{
  "d_mlp": 1408,
  "activation": "tanh_gelu",
  "norm_place": "pre",
  "positions": "rope",
  "rope_fraction": 0.25,
  "bias": "none",
  "init_std_qkv": 0.0201,
  "init_std_up": 0.0201,
  "lr": 0.000857,
  "beta1": 0.9,
  "final_lr_fraction": 0.1,
  "train_tokens": 702900000,
  "steps": 5848,
  "dataset": "wikipedia_en"
}
MLP neurons of a small language model. Each row is named by its layer, matrix (down: output weights) and neuron, and shows model dimensions 234-329. Each number is 500 + 25 x the weight over its row's rms, rounded and kept within 0 to 999. Numbers have three digits each.
A block is one neuron, or neurons of one layer that tend to fire together. After each block is what it responds to, as a language model described it from the Wikipedia text at the highest values.

L5.down92:533509540495496475480519546526527459531445466487505508540520472479506482540508455494541505464484528507528476490510546471492515514496530465548470553487501492489490463518476524502502489522494488450532493496493501501492559497470486515500503525462537472509502500549493498475489483489509515567
L5.down96:479504543526507509503448494485521542476505497460494501512546468506472506492521444502487497506542454503514510501508489529539454536482533472513511472506533483505465449490496483472509517482514482493490515450496460492480441518508517512472493559515466479530473513551513492490482514492543509510
L5.down291:508480540518487457491531472497501516470512434559534468510508506516497510475480525481494512497476468498508536482540517492523483443510472497488473466513479505560498510518534525525485471488478492494486526515500490499544512466529432467503470498515531492533513477533514487468498516480501526498
L5.down488:501429512527523519492511488480503527487474481525529468513510496488487508501516514521479501483499506507535521466457549521504520475483503505537436497522507530542467531507504549487485479505480514490494526548487489495492514487490458500520482493497472472513514505511506510526466463502523504509
L5.down646:445480503514475493506527485506498531477473496485489485481522463506510520458549488506506479486501532501512473517464548511503480490461497507515497524504465562536516489512475546521535493531496514504544485479487495510500527513463497510453486499488521506553505500480497505502526443485531569499
L5.down723:525538503527530455502519479489498518508500420549470432520496488480563500512482514499505505521499493519498491497496459498509455531551506509467485487486503483524517484479498522501474515542521479493499497473533504516498536485481497500481494494525485496487489538483504513500553529485517497543
L5.down819:482465506479493493507488493484467507511517449511500462499500448470484471486511559498485519494513523526486497487470543476516507435499513471498491550486510508539488497521503474498513456489528523497497485536550484537488534506499488500477477521462563507537540469499507509516489473515518490540
L5.down820:491490496462479516500503501508502488539475508507485489480500524485560499539486524509543530477500463486502524502497483490557483524505507485468474537477497505477501480463566523509500502503517535490492479472524554495539534502493524496464491494534529484514525504520462469516493511490496537544
L5.down888:527497517505483535497499494531445538511500486480495494525480496503471541510554534494519483516530502537499532533472475495519507507516534512546489452488474491546487458518481522457480472531493442502525498493504483534508488533530484484546563535455485522494508488487508513489484512526475518526
L5.down909:504475517498537434503509468490520494455491466491518435486503501521553445509486502497533467520522484525527521480493449526520448529538497508513477498497496454468489492461487505502441477471527479472474514471518503536478528501476532515480509470531465477477480533531511482509509514495498505516
L5.down1006:526483533516469503482450503502508481487497470516507473529519493471524449533506494482478490495544543501525448500468545501533518466495491523506488497487490524462529502478551535506499509495482520493506500532460458480531533466493496495511532464475533490545483480528534525515432509494490458497
L5.down1017:506476552546487449526479507486499505472503497475496543507509486506507493457494511529521485459498468513485519443477546491503520496499521505491507487490490493511488499545485528518510487477511504474505492457463565538512504524522488495516504472455443508522539554513512503531462499483456515491
L5.down1044:487493519516533455489480480467509505498527490507512483500489455508512477568447505517535495485484506514523502487451511527512481510493531498534498528498476509542488491502493496532462486482486477465462519504489476542485490509441505522516494521501507479503484545502487502561512502523518496553
L5.down1150:472507452465487506511499512496502508487492473537486496480510504460524480498506479462481534470543509468519487465487516515510477504503511524512490498494489509505534503474499488471491450556511535470520509556525507491487526487456472487479505575515545497524521477461500477486477437494523511486
L5.down1203:497480531522522463498528495527490467495495485492538436551506515504528485516480517550498534510490456493479526475496499482503493483483497513499501499506517500503451549484518464529512527493484509489487464488524511501511508485512544516504505494575504496521517573549526518520521517508462488506
L5.down1306:504517463514524475480457468502527507489522540529557455562490520520524478520510482498471527535510483486457528487516524494509518480484481465471497528454554505478479540515564500517496520521515468525463505478507463493515506512545535495494474566524513535521473501485514468528497505489498503515
Clause subject before verb

L3.down814:520468521482552532509488469495539497449509476471487502515477519473493523515507502492548449474506519498486530495498503503489513531506479478532510457527477513506486497506459486484522541495483480494516510452512520479490512506571511519499529477535491515508513529506514503472464500476498500523
Slots before an upcoming verb

L5.down50:490499518513511496528500514512495510495517524450545471490463497508519450502484513526510479467550437499489521514539490503458482506462510507450505463484474492495537449512473528452502493482523486481452497450456491523520511525504482472492546544496461482554482547494535486517488525485481483482
L5.down93:525480543530523549543496519534494491518507479496476548493475542505485520487467487505488456480509467513487504480517498531483492502474498499534458463558478515532510494513493479512501481518537491498478515492502501493481469458542467508501526507499500532522509513478527477513505543526471498520
L5.down233:484496524492511515523503509502456549540486454493496480467542468539490518540456495507514483513458473506479445473468487494561526508465534511541505510537438456516446522498501498495473479514484493491450534477534493498505488491503521501539547552509505532455492515539513484474506469485455538446
L5.down337:514455567498485491458481445510506476515502549479527503487506516493528471516522517464498483521497512497476555457543510549476489499487534473470492485471473522537486422525506490480508537503501505521466492471488500505457513497500523517518529593494470503523505541514467523526520502461495505469
L5.down434:477490490447504512527453501508495498520499479478522473527457478495549440548505461494500477491499488519517550494534522491485495454484508475477511523484497489528497442490511503456500479499527485520447519444541472507485511515485487459525503505527512485545538543505485483501498484489521512494
L5.down453:497478478481471478512470476514485532503534518485503505507479458476526480501488489491486520502516540472506528519570516464486523496466535481485516529489531500477526480494515519500492419491493497509500527460535502501515529513510479471508513511528485477527528519486489490538507494495484535526
L5.down622:513517553525503521475501534485531505483449493486541471544442510493498500549538526552477497490505490527492472545511540505561512462453516426481522492541480473507488492490520539525536480478491492531468478513481474482487494494495492478505519534526503473522516521480491520532457500473476494477
L5.down695:525494470484506496476480468497572465473459504507534493510522479496481471516482476441478475469524519539489518505504444494500505467484499536480485464505492508520496447503511496464470483494480508507485516529483473483472497490482484494508497531514519453500469534515469484495504566484504514526
L5.down699:514538535511455488510496455488513482467501501482501488498475506506508511498485465536509506501517490516522515511506500492459457503545476544527523467509525486475541528511498483516520472485553506497485515486533450523511489477563503466526502544494482505537519513539548508494479522459486499500
L5.down713:518525540485498455456478527462578509541512487528546446503485473509497488536518500491508492506529511501507445474475493536541489462510537485528549507493480513467500568483515510499508462493502506519508492484503510511508517465520494501515507511509477456468485488488500502508454470508511496483
L5.down714:463507528502460459531470474533518514467476493498474481468544449469513514477527479506494489499480513481506510515522495509505429504511544534464504510503481509525546489490488530463504488503520478543517533466507500532523493495507482476553523527500515527517492516479513518504485523449521539517
L5.down873:460470526507501506482532541453504485536496483519540551536460509522497456494507491483498495518537482487485513478503512510539495486490477513530508466480524530562465486491526493483493516507516520487434493509523466527503502489498468538506515511496536439562480484490486471465465500507477521477
L5.down946:484466523516508489503525439515519508487474465513507468485482504494497501459543485499501515492497519479522495523529458542532523492501531501512491484482464485501466453509516529488538509478494482509488541465508537490503484514509488486487499531499460510532491512509457506549489538515509531493
L5.down971:502509533496516491494487490516507520503479499509515461492491505490539500491505491538487524516509535474511509459461484513509454493515494556492505539493493511480533505512495516503511509534460518507484535516537473488502490466489493543471479524520487493532502512497470509488491502460524514468
L5.down1155:478456553504499450465512488485456517447547477528550487509464467506507476497500537521513505488514492492493545469523534524484496455485503529503517523500497494509545487490500499516540504473526474510480500478540554482545548502524507528511502494498496480517528466518527545545505478507526513471
L5.down1167:504511469506513541476475502550496505552490486499451519478478452498482505523484484500525490497513511484522482544537487526491500508494523553518492474485492501518511495490483500452504554503519524475524490525475508506490483510507517554489511505486487513546491492511488447488479509528503524496
Plural noun endings

L3.down1175:487497494509474510490499517483445478511527478498439491513496508482489500485523486500527496502492461476506489490512512474500501493494488512442502514483536468478512481446559474438495494468530494532508469483484468507472465513472495512493515516497495502501510488500473522521488473473530524524
Opening-sentence connector words

L4.down446:506467551516537532509479526518491504514508492459497549515517537567553518484561494441473429507487494474518480540509527512459492464474529433538510485518479473476499529503474522499522494477488513489506484503495532529464505466484501474509538512442466461489536522464496447507490522524485505508
L4.down881:504488518467539493520475501467529569479482500532491478543501510484481507470541472501486531526493495499464507483480420521493523514509519477492503467465504495495531476484496536500496462491529541511518502503516512532491477458512496464501473511517508501540526514476484476517498513510515503495
L4.down1117:517490512505521477503525512512506480465513513494540502516525508484520566485540500479496523463442497479514501536542515512520498435483477475468497471476511452487513495491514524473554491485480505492485484493526509519494525509490468493505494507502491508492530547506518465523491525519465491510
L4.down1354:491502530502531414529464513547496498543530511470532466522525505512461496531533518524505486492510507482500530488458484511460498479528492461533538550465523524542464525517531495500504494505539491480452495514516469504470483468529563485526457513516527469496516461503550484513491484467524510508
Proper-name word endings

L3.down441:536476499496503499507498476488496517487486550502506506531536485472445539541478485511499503476455530467510489500458507497474526482507486490489485544531478547518515455511472500512480475497469512480529471522504522509504492468572500532505500522426517528516523494529519496442532479500484509545
Inside multi-word names

L4.down62:514507541530541510484463482481510501454490496484483500481550476501531503525489507513547482514479496521502506524492493547518486486476473510497513469544494465467500482492495512521479529496501524494467543461468496511477473484508502505509528536541453551505497516480501507486501491454497501477
L4.down702:501489474516488527483507520494527523529501525520494496499500447456495486568460508509549496522479475503486542534474447540538588494517451513495543473501455531492477554473478494528477502512495466507448527476547485529507454486562516496521498534533485487503517491495478488539466507473509506487
L4.down1142:495492538487536461467481479485524469467482448485525455541534478518458535527512464535491483482478507480485511476493476544487511478462522465529471512474493491488495493496536451515520488467503492521502488444457508470460500509472475468483499488549465512510513519516490535496472489491457511524
L4.down1226:500471530477522494489480489491524499441524540526529455492482508516511516466514461519505468492510505494492515474463485536499499465457544471480469500514460475494465473513490471470515528508523521516502473439433489469459498523498479523513519484521464507546524525501494507481480507488469503479
Plural noun endings

L4.down182:513534514520522465536501461513502484482502506489519496508502523524516481507501541505455529490520481494479513484511529530509485470551492519458526529510484491506504513493503495551476505498517485464509501484483569502505494480524502491475511482497460512460495475522477476540524478509483517495
L4.down261:510524484494488510528499502520491493524538496489519514524507511539501508558501540490462520540491492526523509535553470485514505502479495504520498496536499506469511503492517520456478497473503492561505478511469507512514506477489522505493471505480506543483506489508507448493444511523499486522
L4.down479:518467470513493464502498464444507508491490521494500509528479475478459509491495501498492525544500462484525512514551500525493488467507501502520516519498478451474534499498498498511475480473530476540538524510469508537484502529455516470466479503475486510479437472507502486488519520490447522492
L4.down870:523476504498477499502515506497491533463485529535514515531491516508437482504503507501488526489474441469456499439497489484501509480474507469485492494483476528457457463477496503540492461514519516472456503474523486479491455440544471492504498520502504485429471460461546483503530505522523483508
Mid-word name fragments

L5.down70:491471470488510509546498492533474513504474460527515483488470500479514493509481456485541500482485522518513477503450527474480469551506543523489483457480475479463498501546492500520526478518448475520510474513448450486560534495558511500490519491497506507491511559471509493548497470514533520469
L5.down131:517511497568475456534527489509493550516464482507511511526500493514510521505488469470474506527465497500493537542536491490518510519534502511476463508541501500458491488521495493479480520480493539491508539508497464458542474511484443464498487492471480508501496491513482512518501510501489458481
L5.down134:481443501494483496509523485531559540505533499516487517525536547514513467492504457509509507464510536516545475507489527525534488492533448491445494526494488491485510527482504482448488492487522529501517496499482479511498501498442494462520526462519450510526500521494475500508488532472511494495
L5.down229:480516500507481509515487504494488486478505510501494531467501523492520520516506506496519470505518500507547518518463485453534469507498501514492529487520522506536504539502523529519468517497537562513495506454496534511505560508481513489475521505436483490483473512458511506507505522494502446461
L5.down316:485451487505457484508505498493528501517470483468486511492524511517504547499485515463499503516502509490513499499525517477534512462481541505461489549509503518491575500490515484507512519486515542523456495477521510531476507471520516526502456522496502472474499477523488487480506488469499477559
L5.down375:480499518489509456500463483497483511500537528551503469513526511517495551467484507520487463525514549524511503521459503537487487507478499512479490539484478507497502509465449500475514476502477480521500508513514488514464475549472520528544514527549496514501475513446482564525511462488496479501
L5.down389:495476524471563494481494514502535504480528498477467506468516499513446451510526510470480504554505509509503543449494475498546530457527498521460508514504484468521513493493526489429485497498491554499508493525515508503485505500506490506471488488530512492538505488493469494487497503538522488503
L5.down489:502459496478483520485525534470520512482447519541517514508502504521459441470521509461497516554495504475540472450499508486523511504525561473490482480514468513491475561502514466472478502502511467523494486508524505546475533496467509547511528480537509487520525489515566476506495510551516490485
L5.down651:479521475551515493504450465491468528513543517469464511498509514476480499495481496490507560510527483501517548546508482458471477541497493531475531548497498498418474472513477504486516502529489515545525520444484493507484452479518528524481498477539498488488521531530509515518523554483519508503
L5.down657:445486537467483544517518509431479509485476520544500519521537492488537560529506518519543493526527523515505504544502459501493526483535518486517505526467502477489497505516471495522500532442520484494483506505511531505515492556472560471523470503491510511554524531516521505499489482473476512512
L5.down739:501483501508535511476544503474478530555451495472524478534460423457492484479462517473477515539505503515509521500527476506518478529540543489518529484474464454515509470487476466486525521506484485535498498496473543473496493481540497447519510498439482481520486538500512497511517526482528490516
L5.down764:491468527519496518513514484530489501502463498481530492514444499464465464497480504472483500469493478490488463498525531526481455492490481522500479510509508488504445502505512511539471520468487494497508506506460537470463522539480544509513518545474512478473527502507524476482505521455489510476
L5.down1089:505514511503489459485536486497504487478491503465537509508504468485525533514517523478516536531483476502477508487475544505499503507465492535477531517497485507513494506544521497504489489505524564538463538494537512463508500509539498506508494481528483455496492497513537510506514485507512512526
L5.down1104:533477524527467476541488506472497493485491527482470526499501504512472510487502493506511474495497482485467540511499460501494485532513479485479492510522534526479511492523482499493505468496479497507485472489450521494506552485526491469470495563470530518439552502486492496488522465466460501481
L5.down1126:461473420496486491476495484513470466515450528511485526517485508517507515547473489477518498510519540482468507531511512490532463514513509461537529526564517519445527515516502476510459513536512530542541494480503484477448515528503499494492497537548498529500473488529533528513542521491497505495
L5.down1256:448521504491468457482512477534487523524559470512508509473526517525510454496516463459495506447506516532507495479554553469545481502474469510511506514474496496530510504488566533531510475491457476449503541518474493438495530494452504493472462496482528492460480520467526514461535514492495515502
Second subword in names

L5.down64:518548517518528477493509500489491444459536503488528532545535485492477477551517493484514458485479470530509493490503460510527476494503545474477518491549509504487463474454527489513507466515521470530503469476491509437487489521536520510479502496486511525461496521487494478503495528498543494504
L5.down97:527471519489505474504503506511502501538458445475515537524520464463558499496491531489509503501515503508483458523526465457539539488494505471461483509486513542449493482500464465484527508516535506514521499489499512523505530468511492468515516483465495489499509480525495507496513514479506493512
L5.down238:513501506500477502500530534515474475476530509539499493490468474540521445501480506524481485479505502537503482504491504503464510481524509509533469517501474561554530506478489505497489522436528479439486482534516492510503493445504525514530482503488514497513531460524590497492442506508521511534
L5.down269:518495515539500524498535508570528470505523517516524524525477515532497486527494503509484500518529483513553488464480531459495472525495520483472482472484493537516502490496456488511494559518510488513470505480527534519509468503476491479507506483494499500470484472499502472510450495489496516521
L5.down397:483477501538515515528502528492496498477466467481512518564488492528535508477509506468484507548512505471464498535506448495505450511529511513488507510482480518473506518488467508469463521518495492548529472493481504529472529533475486511524520497485496473491509539472501520488497501466498504490
L5.down466:495467526476496466521509476495483481549473489514495481507484501448541507507476503521467488474538523471502485475524491532526542478515528474511480495487470547490534476515505542498523493502476495503505482459507487549508487492530498487530473479494465459503551491519495501500516501508527501514
L5.down486:560517485504523522495512515519486479512478494500499497466484503563490434487518503463468447485472466530489481478453473509486494473469464499508474503478514486495505501511502484493488481515505527487506503494492505492501483488526491505526546487543505493504473490475483449450471556502546466511
L5.down500:532518476504491483507513514500501539532502467500500544481505481483477522531510481499535456519498518488510447482466545501511498513513499484507519495530507501474474485488518449510525464499483511489531469488512547481474529529505509525491452497464501490485534548526530519506510454507478507534
L5.down518:501509481482519526498517536484509533534490484530470484471498479487481502520502490513467500491457487538458481552513523541500501485504526498502497488480533502508503476541481465493510528447484474506538484499506471511496482499507518500466458522482454533469486511492510510505485508509499500494
L5.down572:475499466492498506468526527497478465476513564460487513459479536527504493538516517485517507474535532504538479510546517493504481509503520500481520460452503521468474462462457523475523498493518510469523492532461486487512485489432528513494514479505532485526496516505522467532484501470470520443
L5.down670:455524515492430532530497507526517459411498499541529481486524464454531492466507515550477572467509491467487502507488550521507460519483514542486478539465491465494517528478490495514508494544519488438519498510447510505530488532507508520537514477497494518469536447545549495492488488493490513523
L5.down679:496504505444509487524462510553540490484507541507459490503511485515494458529513462534464514476541482515438493510496499464469476481493492523493544524514510479508510493502505515475485528456484569479522512502544504513511532487463537474453488493518514511504508531522545514527500486490477491543
L5.down849:512453539508528515449513552495493537508507549461537482478544481531520473524472468490513521526505495480481468449488518491486495515489462455522489489535497500507458477524486517511459450537505524534480511541568477516467525464498491492532515538537498473490511490487479534530498470519503481502
L5.down1138:528484533532495472476508468494504503458512523506539491504542472501501500525497509510540460472508560547480523487428501531473486492492473465463526507485495497507475512521485535507515466504526557510452464505518540488546495495520480489466515518506475502462455483476485490525520485491487501499
L5.down1350:496481497494507543507484486503496468478494497494517522508470491484473514489470483521509489510501532456517516513531513524493521469490512502543539496525467536490499527506496496527479487474507518491499468507437501473528455471503512532463479496496510531493535475489486511517495498486488477549
L5.down1367:503508502532482507471503499502505481456469567518499498476465487529471506474504512511487505482508487474547463520479551509501486511512508504501489449499491467477497509516500539517510444516547502459458523515488492504488494516486482507487561518505493540551500559469541520529514490544489509472
Clause-initial articles and function words

L4.down253:511506483510535473450479475532504488501527508510515444500460468480542526498502515510531494494495488446483490499484533485450498519475506465500517542481515509477442502508474461533489506480489482486494518482437516469529518487497488475480491487512482508496510531475475525532506483531494487518
L4.down596:525520527517483501493482499494445453511524508521499516477477483504497538544517486512534486463480486498500513556534479474539500512464459432466472521474510523522437522509480539486486557489493508500518466505500489490520523516471468494440504541529506527499495464495503539515497528464487513485
L4.down624:501520515522470512513512506532490482526521532492474512475476483524493509510533502499546453505480492518547477535508450493474520551472473469436513519491519505471490519484456471495506516529501510469471446506517491448490554498483479505505505509548546522523451482503488555508514534492521519462
L4.down1272:496528515523502476483513505564484513460464512509513522542482520474525535531490497526534509441525495468518455502500459502487492512478505512509487467512467491464497502488499468499480511511525479505497481522484486558520490509493474494538543507509506513534500545499511519508463478507486470480
End-of-name punctuation

L3.down488:502514541518478494482512525509488502482522454486460498474507504500498451513514468494522514546479481520531530476512533517475502482524482512487494513521475510501528544542477477490471534477462518523491510477503517461541466490476473508514500495535495518483521523486507572499453453516469483466
Second piece of words

L5.down69:521501543486524532462485537457478467528514532531496531525514480508488501518494500480480486500539490486471473464477502513507498500491498529476501500484491503507500498478479473468460486510530541515504520515492498522519468487493528537481509486526531496476497447496526501492494487509513466515
L5.down77:485434500495523519460445524469459538505502454480509530486509494536517508511479534488486498463524508472487549510490485484531510548458552546484509514434493523488475538478501485509526486551528504512508460482517519526484476489496524546511570507529464496464518489506527511539500526510501485512
L5.down164:534515490522505488464446478478500498493523522467460492484503517536516513491469507418517479528494490491494477465499536497519457543515502527515502527498510465481524544479496526484493493542500452435471519528487467525549464475482496495464507541521521530501469510504479508460522539498504497524
L5.down253:459489469476501494494499494550541515516525494492486466487522496522524511474501488488503526508498512511546475482495529470487437454461521536493497532521514492496507511455485507507518489475503556551459455539521447509515521504502512456528500535486544476501485526491482493489520504503521465499
L5.down306:491523509544462477476500467518501489469539512521498499464532517527558513481460476464562455486466502539471493506501528507481496500534529498499473512469499486443507500477479509482493500499463538506493491481475534484487491503559495530465507476490501464500473502470503555531533523502471497507
L5.down321:479501483485493475526548472528513502523498495488481508533514504525513501511485465485499528482537524541520520497467538513558497491527525558556485500479503498473522522495507472525474467523527542494484469461531525489468505524507533541504475506522485487525495503472472501511443526492496492523
L5.down395:498507489542476476521453506503505525498534536535480488489494454523485511508539471485437511517507528488514490493504537484520491453529480518509516527499478500457520515492491506456501440540495475533515531499483541481472514474479550535491464502493485472487465480480472492477531497493486507503
L5.down409:508514515555473486495480484475519482436527492489475479510531504530510520487494542467508492515508494516528465483484497464503427491509464503500530524504496456499542536500509529489524474523494445439506519519443490517497500474469518479485493494493531551483510478499483494477504533493491494490
L5.down418:486452489462495530513516522482522494542497519512590514593472483508476501511466542471475472489493509472488491529520509496503535513489513482504469504457483514491481503495497453481515502518543495530491463532487551507475498558463517526500532488489460455496546462511514452545510479518499504526
L5.down710:538536503470487494504475448504493535493515516508525506489480512507508499476508465495495548507533534515487520507480548534491519520513465490523516491455495526462488475507495472456513471509485513498532513488488490557543457514498513534506512521528492486456502454488546472488506535514547504494
L5.down735:483470471505439460504479507467501534535506482476508520523475472496460496458566474455466497511468473480528506502497536461521486511488546501465492561517502498474521486471488543553451460464512514533483486525511479489485543527483524465498502494456541448516524514476485509511508494534567536495
L5.down939:528502527484495493540532543464526492535481523519498504499494508517483522506498499418454521537486514508498484476522554504483475491527513499483475503473468509440539526522502492513479513456492459546486480510547479487489552505456505523496514498491535511516495531508492540464529501549509500581
L5.down994:499508526490481554505514500501475509494476521513509524497495493531538503469503516516501478462530502515484478517492491456544471550495476518510509494461529511516480525523493473471480507539511542518517490533464475495510486543433532483461519510521505474491525520502500524495459512433507509484
L5.down1118:487508513509495468515548520476494502539493523493447538498501532517517505495504552470488526514467512521511493494478482484496548490493508539491496486539500503477499554535489512478471534510471501542490503548529477536499542511442463499460525411518473529501519520493469497488449483483480492487
L5.down1188:506498487496517515496522505485503494481519514490479472510455536527535485489503504528496483483497527537513524546504477501474448491536473550461520529499502484547498470487495521418525492512477465512517512492486467494474510526492473504488492480524459484550455574480502522478465598488541490478
L5.down1288:552511515506537514458496479484500526504470519510461500492529477529552487509521488437477487496500508499513502463477513530511445512512492516482502534491487501525535527494481525510491512507474513501495503482507456498550523500446515460476503494480539557522480503537511498479517541497541487527
Mid-word fragments

L3.down484:496506480541556500516505517476509496440470495500513454525546516520442532497504483518505521516509508483539483516519412525516540476512486499517475505497465479498527494480483469501501524509490443484509528482491479512473429510500530457482469459520472520481506511510520555476511504470471478529
Plural noun endings

L5.down14:483513494523518460495489524522518524529501504506468502497466470478500527560477485518526531496523487549499525488466483486483518554473490516525550542506469505494505509469495499507505472489530498458502495510500457513492495460478513555505502463551490469554469524516491465492516476513514547491
L5.down57:498494537500488506529473523516511500515477490505458468497502504547479455499514514517523507511511527505525479454470497472529475491490468499493497495515531508489503475500488520506479497520519480475557473488521502517498546488516496473462497517502539516445441495489516519481503533490546521464
L5.down173:519491499498491497510494516528508484493531484523551460546475489510503523518472527491518504498519499514501516493497485474513499508494501470502497505508478510519484480479548512491485505488533510491523467490517485505433518528493483539547525437501525502514484451485494517521471468526531523467
L5.down363:512501526537500482523496518503485515468564483516538529521480543513524497434520499504486491503535528468506504486503532528478489536492487489549487503503509466513456500524510495549493512490508497499486483497504452493488509460530511520490547444499500480492577524489498492503513442546477459526
L5.down461:515438515495518497482473509504497492536476484518478509499518511502497530500463531497474530492499519507522481512533487512506514484465525515490491459502478479507508491483487530521498496487510504506520506487535493561513474521465486518473513513545496543517532490504506515515510533497483528531
L5.down543:502530526513474528510483513478473532500480490497512478515464489475489503536494519501499499501529467518511481492492517459504536481478511482459487493515554477487524515527534457508511457513468512492502500499550475497502519453466521544509502489500524514509494477544512520510456487494491474466
L5.down562:473517463523498510496467508536510487483521506503519561512518528552518556501529502510485471495533503526533488480507508491487583496521478473531501522523459499482483511467518528544502450509482489500470531475517457513479510453535523529508479506489476518522552495487510496535522445542521528472
L5.down591:524512527405531535489538512492513513476476489545502452520503523491538469519505488496481491501523490498472468518527494506549481497489493506550537501479535509460551504515493546544504510490520526504518470518514482482500516475461506465534524533549475502521502535463502511510505488460511443502
L5.down594:526517516546472507476522498515474476512470490465498479487500499469486515554494472514488536515484495481480501473511518492519532520477501504502467537531506494490495450525466506548494545520495506498505499475476532529458506500490481506527506457485511515479490491533525477511510483521472507487
L5.down604:534468566489505525463542495505498485522522532509535483508477451454520484511485463478546498484532450538470501476480491465464507453520513478483499489492500501522522480522528492510485496500534519492543488553452537490485510500456461493535492492485532498511467486530483490516479471524488472473
L5.down618:477522483488540530466522489530481538491476507506471472488511515482472475474507516427473545484504492508487531503466505501495540506460505562448503493501511493501476495460545517521463529477513517501485531526493493481473505491475464498530532506470504490463518531510507506481510522531522514462
L5.down907:513458509463532495487491524470510454515484511494520464474526522460516563520498529519530470488489524496495496529476516500534504449535522500539543497518505557505566492475532513493520456507495506470464514509503548464516499476476472480454490508479506472493510548497508497494505494500485483539
L5.down999:478511503506500511466493489511442449503465465514494519463516511485494503512483515487544476507485505511472497496476500503469471513501473476512490503483492483515499492531497534511493529525495490502463475444498498457487522513512541489489544466507512475473471504497512474497551493488508497508
L5.down1279:492495506470485530462526499527509477485499507492508490527498501485497516544497480484504505474487529492512520488460519497427529493471499500503513524543506458493506516487522512548491502481523501497506527508502486494460508472499539450527505427481503493496512508530479499474507459522540493483
L5.down1293:525485492469497496504490476512517521518477468505493493464489498453524512510508547517496478505537510479525462496498516526531512479479525513522497463518520481478521497517478485528495509502526531514502485524490494554500496526475532504445534499483492506555513504509500474493478503466512494541
L5.down1386:486546509471502478476534466527530447508479530498547511534472519493546496516496513495521503490506492486483510506486514533531521499522502519488473521473495475476488507500530490532502522507485432482496515459463494495506495494518523455491521488502473499469473525526496511510474466487498474490
Biography lead article

L3.down433:479488503546515465496549533498546481493499519495509542566526498505503534545518472492500476487496516492550505474471526518459544519552499476513519510517486454533477510476448491526496489518510488492519489504483513478507508462537472507489467436458493545497478547505484516447503528493448507502
Second piece after capital

L4.down157:522493525512485488518509485530491500490488524539496521503544472453497477556484524462520466450466509502501497463449505496466492510505477515533512488500550525450538508503500503500491515535501477505479461497523532504486446476537512529507510495507479480491553485531497483526489474548494472526
L4.down595:525503488547468449466556506517474522468516557528465517511501486483495506481493505511477500485458522496536506509465537514521477499519472479509546482514518512490506493514541537490516459484495502516472484518497532496491474456510484509474514500490498515452529470508463488469501500513449502488
L4.down912:473512489494508489479512526527513543443474519495538541532502466496460510427505499485478479525479483474482489503497486494520513487496516502524507529514464488515497467522512514516521468506509478520475521476504518538510466478523524539536527509474489536535559472476538456499528506553504461503
L4.down1064:522492491545519506473481469506498502489531503485501500523489516507528549461531482498467464519466488470456501535511496487572485495478505485503520532517473507497507504519514519493492510535456514524523523496497494481499490512480557494525479496467466553481543487507510504528484480473508488487
Inside multiword proper names

L4.down486:489527482486495503519521502514507523483499490503466496472518466519507490495474521475482501522511495482484470526527539508481505529518511484495523499530492485499469482511509504485521487518496441495502498519550475485508529520450500531499542462540499525511508519464471511512488465498505520521
L4.down587:484530485536504481506542482511503481490459517447509504514533488520505520475487504537471516504532469515460545504463493472424540501516507496479504515524446446471503469514515468452514418509466541471529469458515504559483486528489541493493481523499487478485484466516469518495492496484509533522
L4.down776:502524513469537509512509520486503460502492444472500495522518500507501528575516491481507482508501491479487535510458448527500527486529508452504514509561508495497463521467489511473482480479502508486501526477502519517500476490513547489509425468523491475511441513523464483545530484504506470497
L4.down1379:460479513528475517522467498521526475505461511492513524522501531496512490510503451500542535473476455509490502484464498467435501528532450532478497537495460447495488541570508519505483518481461491513513500489517483526489504466519455530497488527460470510497457495494500525472494513493512505528
Second piece after capital